{
  "n_layer": 12,
  "d_model": 224,
  "n_head": 7,
  "n_kv_head": 7,
  "head_dim": 32,
  "d_mlp": 576,
  "vocab_size": 2048,
  "activation": "swiglu",
  "norm": "rmsnorm",
  "norm_place": "pre",
  "norm_eps": 1e-05,
  "positions": "rope",
  "rope_base": 10000.0,
  "rope_fraction": 0.25,
  "qk_norm": false,
  "attn_scale": 0.177,
  "bias": "none",
  "tie_embeddings": false,
  "parallel_block": false,
  "extras": ["capped logits"],
  "init": "trunc",
  "init_std_qkv": 0.0451,
  "init_std_o": 0.0,
  "init_std_up": 0.0451,
  "init_std_down": 0.0,
  "optimizer": "adam_variant",
  "lr": 0.00142,
  "lr_mult_qkv": 0.7,
  "beta1": 0.95,
  "beta2": 0.99,
  "lr_head": 0.00578,
  "grad_clip": 1.0,
  "warmup_steps": 314,
  "schedule": "wsd",
  "decay_fraction": 0.608,
  "decay_shape": "linear",
  "final_lr_fraction": 0.1,
  "batch_tokens": 32768,
  "seq_len": 1024,
  "doc_mask": true,
  "train_tokens": 251600000,
  "steps": 7679,
  "dataset": "wikipedia_en"
}
MLP neurons of a small language model. Each row is named by its layer, matrix (gate and up: input weights) and neuron, and shows model dimensions 48-175. Each number is 128 + 24 x the weight over its row's rms, rounded and kept within 0 to 255. A neuron's up and down rows have the sign that makes its largest values positive.
After each neuron's rows, "fires after" lists the tokens most often just before its 100 highest values on Wikipedia text that the model never trained on. A number after a token or word is its count.

L3.gate153 [123 130 150 100  98 137 128 124 125  95 115 128 132  92 112 113 190 157  83 107  71 158 122 112 125 140 141 144 131 231 140 109 119 100 133  55 167 159 149 119 110 120 118 153 119 101  85 133 164 114 129 151 121 118 146 107 140 112 139 177 144 118 137 141 147 126  85 156 108 121 152 133 151 144 119  88  98 123 125 144 157 150 117 106 164 128 136 139 138 135 121  64 136 128 126 143 124 162 120 106 137 126 160 144 123 121 124 173 117  96  94 133  67 136 135 121 136 134 103 159 140 125 108 162 103 134 130 151]
L3.up153 [101 148 145 137  79 154 106 100 152 140 125 112 104 130 140 128 130 121 104  92 113 103 140 166 130 116 116 132 117 126 154 145 142 137 124 137 123 135 169  71 116 132 100 137 125 164 153  91 163 131 101 104 135 127 103 144 158 108 103 174 132 109 150 133  85  95 137 178 131 149 117 131 129 113 116  70  55 143 128 158 125  99 158 135 139 146 100 144 142 126 117 144  90 147 127 135 102 119 126 134 116 112 140  61 107  88 126 177 141 154 128 173 139 135 114  86 140 130  83 167 110 101 125 129 146 105 146 127]
fires after: " T" 18, "T" 12, "ur" 9, " To" 8, " La" 7

L6.gate78 [152 169 113  87 135  89 164 122 100 101 157 118 141 174 157 116 128 184 140 141 145 130 183 122 138 114 137 117 132 111 102 132 120 145 124 147 143 106 158 151 146 109  93 161 149 181 149 122 107  75 142  69 134 101 133 108 118 141  93  76 133 140 158 137 123 160 112 124  92 157 107 135 130 138 134 123 123 133 131 145 128 114 118 158 137  69 134 110 157  82 109  80 135  92 133 174 146 155 108 153 131 136 131 133 146 155 117 151 147 105 112 151 164 103  80 120 132 136 110 119 102 142 145 120 133 153  86 133]
L6.up78 [121 109 144 106 164 156 153 124 112  91 128  98 135 128 121 108 127 145 110 190 143 125 159 137 150 159 154 119 109 121 122  79 165  89 118 127  88 182  91 137 156 128 173 109  96  85 131 128 137 138  88 128 139 126 110 117 108 169 137 105 118 104 131 140 149 155 128 146 127  84 109 125 160  98 127 104 131 154 160  83 129  96 135 104 109 170 177 131 120 146  97 152 139 126 138  85 138 123 161 158 129 121 118 122 125 122 134 122  96 148 166 107 124 151  91 140 158  83 117 117 107 115 161 125 114 151 116 138]
fires after: " ex" 45, " Ex" 11, " Ch" 9, " Le" 7, "le" 4, " de" 4

L8.gate423 [151 182 146 114 148 122 150 111  88 111 148 111 164 161 152 132 142 109 152 154 125 130 131 133 110 112 129 151 135 109 131 148 119 167 137 113 137 115 119 129 153 126 109 143 100 112 138  87 101 111 113  99 128  77 131 112 124 136 171  98 154 122 129  96 121 118 129 156 151 169  87  81 115 135 134  92 121 138 116 114  87 112  94 129 137 121 138 149 152 136 125  94 111 154 149 164 146 123 147 151 108 126 116 191 123 136 162 124 178 101 116 105 130 124 108 109 165 150 133 133  99 156 121 168 101 112  96 134]
L8.up423 [146 110 155 114 125 139 114 138 146 145 125 140 131 122 120 133  94 127 127 111 137 154 149 132 124 137 135 108 104 148 128 127 122 143  98 126 138 172 153 115 119 194 143 116 111 151 134 132 112 141 149  86 162 113 164 138  52 134 146  94 152 165 135 120 170 111  90 139 152 124 125 132 127 110  91  88 135 167 117 131 110 124 159 136  89 121 130 116 148 116 130  96 120  91 170 149 123 134  98 123  94 126 142 161 152 136 157 173 138 108 138  44 146 112 178 117 134 165 133 153 118 113  79 121 151 124 126 119]
fires after: "," 37, " Le" 9, "le" 5, "s" 5

L6.gate456 [146 112 116 134 141 127 119 136  96  67 178 121 114 128 127 141  94 136  93 139 136 166 164  99  86 124 141 139 149 126  83 125  87 129 118 147 146 130 114 128 157  99 108 133 139 142 126 112 155 132 122 114 129 152 177 132 118 127 151 112 157 111 153 156 129 129 105 126  90 141  85 126 152 112 126 118 116 129 117 163 105 143  96 106  97 102 170 125  97  89 151 115 139 135 142 179 138 157 159 135 131 104 160 130  73 105 153 105 135 142 152 155 115 114 122 130 172  71 120 101 154 124 118 141  87 136 125 132]
L6.up456 [123  96 132 102 125 119 168 137 110  66 118 120 115  94 132 106 115 113 123 136 136 137 132 121 152 116  69 129 100 145  94  92  88 128 118 134 142 151 119 133 154 127 187 125 122 129 105 118 130 124 167  94 159 124 154 119 148 128  97 129 150 118 118 181 133 123 127 132 137 147 105 123 142 111 128 102 119 147 133 162  66 138 113 130 132  63 150 138 122 124 137 180 185 136 139 147 145 176 116 145 110 114 117 139 114  93 129 186 170 157 122 146 115 133 102 122 175 112  89 119 147 149 153 160 108 118 108 126]
fires after: " de" 15, "ar" 15, "l" 9, " El" 8, " Le" 8

L3.gate215 [107 155 162 145 126 188 142 150 144  80 119 114 129  88 154  99  89 104  74 113 138 102 101 162  77 113 152 136 132 128 112  76 106  96 150  93 167 153 100 113 155 116 117 157 126 141 138 107  94 159 119 147 139 129 103 129 170 136  99 119 116 105 118  74 124 128 146 154 130 150 132 132  91 190 115  81 116 161 120 138 163 129 121 123 115  99 103 145 170 146 141 123 179 145 122 132 132  82 138  95 110 145 144 157 102 124 121 165 130 133 131 151 122 130  88 128 135 105 115 157 158  98 138 126  92 119 148 138]
L3.up215 [118 104 136 129 117 153 121 119 165 135 114 121 143 110 147 121 169 119 107  96 138 111  91 124 115 106 132 112 106 210 140 125 124  79 133 176  87 151 128 103 105 128 135 130 131 151 121 123 115 172 142  99 118 125 106 138 116 124 166 126 103 128 140 132 134 122 153 156 125 152 179 122 164 150 130  74 122 122 147 162 141 131 175 135 142 154  89 127 128 105 108 113 141 112 130 108 100 130 158 111 152 135 153 164 146 152 104 154 145 131 171 110 116 114 168 141 127 134 132 108 147  85  96 125 118  95 141  89]
fires after: " T" 18, "it" 9, "m" 8, " O" 8, " La" 7, "l" 5

L6.gate459 [ 87 126 129 137 106  94 108 108  99 137 158 144 122 119  97 119 140 110 111 143 124 100 132 156 132 104 172 142 131  95  93  73 134 137 146 134 142 160 149 162 102 156 101 129 174 155 141  72 106 108 130 130 169 179  97 126 103 123 153 137 104 147 140 134 108 134 131 113 158 150 143 102 119  98 125 167 112 141 140 167 134  94  91 131 148 153 137 131 130  86 162  58 146  98 139  98 104 130 159 160 123 108 128 103 149  82 100 112 161 115 147 135 134 121 143 102 118 129 131 112  92 141 130 133 128 114 152 178]
L6.up459 [ 84 133  87 143 102  91 154 120 108 120 139 150 109 117 100 141 129 158 132 108 159 106  98 114 121 103  83 143 111 123 140  98 114 147 126 143 142 131 146 168  92 163  83 109 123 114 147 100  85 157  87 103 136 180 129 134 113 132 138 101  83 133 136 143  94 124 137 125 155 121 153  94 139 136 137 118 138 150 129 131 120  91 147 127 145 121 165 128 103 114  76 102 167 128 109 161 142 137 153 127 124 103 118 108 156 108  92 116 165 102 140 127 109 142 156 162  98 146 136  92 129 140 141 185 130  88 155 116]
fires after: " f" 28, " F" 15, " comp" 9, " in" 6, "f" 5, "ef" 5

L6.gate236 [116 121 113 130  96 131 141 130 117 161 152 147 139 133 147 139 126  98 114 150 134 108 106 116  95 136 135 133 184 105 115 140 118  96 119 115 166 130 177 139  86 115  91  82 173 163 143 170 119 108 106 141  84 149 160 142 112 126 132 124 122 140 165 148 122 134 141 103 124 112 124 111 150 132 144 121 116 153 117 129 128 148 150 138 131 114 147 100 138  83 156  98 102 124 150  92 153 110 135 113 110 140  76 168 163 132 137 110 132  99 140 111 138 147 141 109 109 118 106 119 115 133 126 120  88 125 113 150]
L6.up236 [143 150 143 125 100 131  82 127 117 144 127 107  92 139 119 110 129 117 148 149  93 116  85 161 140 140 139 142 170  73 106 123  98 132  87 141  73 146  94  66 133 142 138 137 122 181 140 110 143 140  93 125 126 167 148 141 118 142 106 102 136  95 127 140 130 196 108 130 113 148 145  91 132 134 129 144 140 174 115 154 110 144 122 146 108 145 142 124 131 124 120 162 123 106 109 170 127  93 148 127 162 120 122 154 124 140 110 125 143 146 143 150 171 110 156 120 131 120 112 122 157 132 131 133 118 102 126 147]
fires after: " comp" 23, "p" 17, "b" 5, "ent" 4, " B" 4

L3.gate258 [115 158 133  94 119  84 118 134 169 127 140 100 143 102 132 129 120  77 143 149 132 147 137 131 131 115 128  98 140 133 112 105  72 116 136 101 126 124 191 105 156 125 114 131  90 145 133 142 126 103 142 166 144 145 111 151 140 144 125 118 158 114  95 117 140 143 130 110  93 151 138 112 179 140 156 101 185 153  74 124 169 139 104 112 110 136  94 100 138 115 159 130 141 128 124 142 129 134 130 160 120 134 101 139 104 109 122 125 116  91  91 116 164 130 111 112  84 126  52  91 120 108 111 104 113 170 130 125]
L3.up258 [154 106 105 125 153 127 131 133 168 140 117 119 136 154 157  98 113 110 175 123 122 129 147 137 108 123  84  77 149 108 117 126  98 123  82 103 176  93 110 142 126 138  87 162 165 146 107 117 120 122 130 100 130 154 126 128 151 102  82 129 158  73 144 136 137 111 110 131 125 136 140 122  97 137 119 126 134 143 112 165 140 127 147 117 169 142 111 148 144 156 148 150 106 143 187 125 126  93  76 141 149  96 111 135 154 125 114  98  86 153 109 100 148 131  95 168  93 131 109 120 102 166 127 126 116 162 146 144]
fires after: " De" 32, "\\" 15, " de" 14, " at" 10, " O" 7, "lan" 6

L6.gate14 [112  40 136 115 166 104 124 120 132 155 174 100 138  95 124 114 137  89 140 150 160 107 123 114 130 133 150 115 150 159  93 101 110 115 136 110 127 128 140 168 139  99 137  96 123 128 113 100 122 146 108 127 103 195 158 140 111 132 101  95 122 154 141 142 105 151  89 105 140 142 145 121  98 111 135 106 123 138 177 140 142  76 131 142 108 160 146 111 124  87 142 102 106 146 146 131 131 107 171 159 154 122  78 153 147  91 144 131 103 119 151 135 141 137 104  73 142 135 133 131 117 107 133 135 131 127 125 147]
L6.up14 [129 144 135 101 124 122 164 164 140 171 128 100 142  94  75 141 110 137 124  94 123  96 117 108 113  80 166 121 129 124 100  86 112 142  92 109 144 116 153 105 150 130 157 113 106 102 172 114 130 120 149 108 147 101 109 168 115 131 171 119 120 140 101 115 111 116 147 137 143 109 125 117 140 101 121 126 117 131 119 121 137 131 139 119  88 146 126 143  91 148 142 142 163 164 117 116 141 121 133 102  86 116 150 124 117 122 126 164 149 117 123 138 177 113 164 142  71 175 116  74 150 110 148 156 109 149 109  96]
fires after: " F" 29, "F" 23, " f" 14, "L" 9, "f" 7, "ed" 6

L3.gate138 [110  89 147 150  93  87  89 137 142 141 136 141 129 122  99  93 185 210  60 156 136 145 115 104 125 133 148 145 157 113 131 149 121 123 113 107 170 126 109 125 118  96 115  95 135 111 114 131 170 136 138 195 140 122 113 119 143  92 141 131 135 148 122 118 124 144 146 142 139 135  99 106 154 124 108 132 105 153 115 133 176 104 135 130 180 134 106  92 140 110 108  88 111 102 124 121  83 130 145 186 121  98 134 130 132 122  78 154 125 126 158 145  86 109  96 111  90 119  98 129 105 144 118 131 136 133 151 111]
L3.up138 [106 158 130 153 163 119 134 152 108 133 116 175  89 180 106 161 156 124 159 142  90 124  95 155 121 115 151 161 120 112 131 112 159 109 124 106 143  96  92 135 132 142 146 149  83 146 111 114 148  90 122 132 170 127 147  95 149  99 126 105 133  88 124 141 146 153 106  94 151 136 101 123 120 150 130 115 102 117 142 117 127 105 164 139 121 144 170 181  93 113 181 110  91 129  92 160 129 100 141 151 188 131 127 133 132 128 100 140  94 146 124  95 174 123 124 114 112  84 149 131 117 116 165  94  94 139 125 132]
fires after: " p" 23, " " 21, "ri" 9, "ian" 9, "la" 6, "ill" 4

L5.gate303 [163  75  93 112 172 130 107 121 127 157 157 158 139 129  68 111 133 122 127 104 128 125 145 153 118 125 165  95 120 113 134 166 110 130 142 104 144 150 159 132 149 179  84 147  90 138 121 103 129 101  93 133 171 121 112 133 137 149 152 120 114 109 128 152  77 126 120 109 110 118 156 148  94 127 118  89 136 107 164 159 147 131 123 127  80 142 140 142 116  94 144 139 167 118 135 113 138 125 126 153 106 148 138 122 117 137  87 150 135 148 145 112 147  85 125 135  98 150 144  79 112 130  75  97 106 138 118 105]
L5.up303 [167 132 118 149 121 132 155 138 139 126 104 153 106 108 141 130 152 106 118 117  85  96 145 175 103 138  75 113 154 126 158  99 121 124 147 123 192 145 162 126 148 126 109 148  99 136  90 131 115 115 107 139 108 152 126 152 111 149 149 134 126  80 127 107 108 108  80 130 186 112 102 134 130  99 139 121 136 105 165 157 195 128 135  56 162 171 150 173 110 134 142 133 171 117 162 184 146 133 120 114 147 131 139 137 112 116 138 141 115 119 117 146 115 111 116 130  93 124 167 146 174 139 131 140 134 163 175 143]
fires after: " O" 30, "hi" 13, " De" 10, "t" 6, "ra" 5, " S" 4

L3.gate62 [133  67 158 147 174 114 114 156  72 172 153 122 108 142 113 161 176 111  89 158 140 133  91  83 118 135 120 104 126  47 147 128 113  81 118 124 164 129 131 140 119 109 118  69 151 140 122 138 202 123 124 160 119 121 146  97 130 141 160 137 141 117 120 112 136 125 123 128 122 125 114 122 120 135 133 138 101  97 133 131 149 137 161 168 162 108 103 103 124 127 110  91  80 107 126 138  99 123 117 191 142 121 113 127 122 159 129 114 111 132 117 138 129 138 123 127 146 119 118 103 115 138 120 107 135 150 124 101]
L3.up62 [173 131 121 134 130 130  92 119 137 165 122 133 125 168 146 126 144 147  98 142 128 127 124 142 141 184 112 122 140 113 134 124 128  92 147 119 123 110 128 111 152 153 144 110 122 162 153 148 123 123 156  91 162 124 150 130 152 171 132 101 105 101 156 142 117  99 179 137  94 158  96 128 186 122  74 120 166 102 160 113 128 164 138 141 136 139 146 122 166 134 128 105 152 158 141 123 127 120 143 140 160 106 140 139 122 131 137 114 169 126 143 104 118 151 156  88 110 142 136 130 172  68 159 126 114 122 141  94]
fires after: "ce" 10, "re" 9, "e" 8, " ex" 8, "ri" 8, " p" 7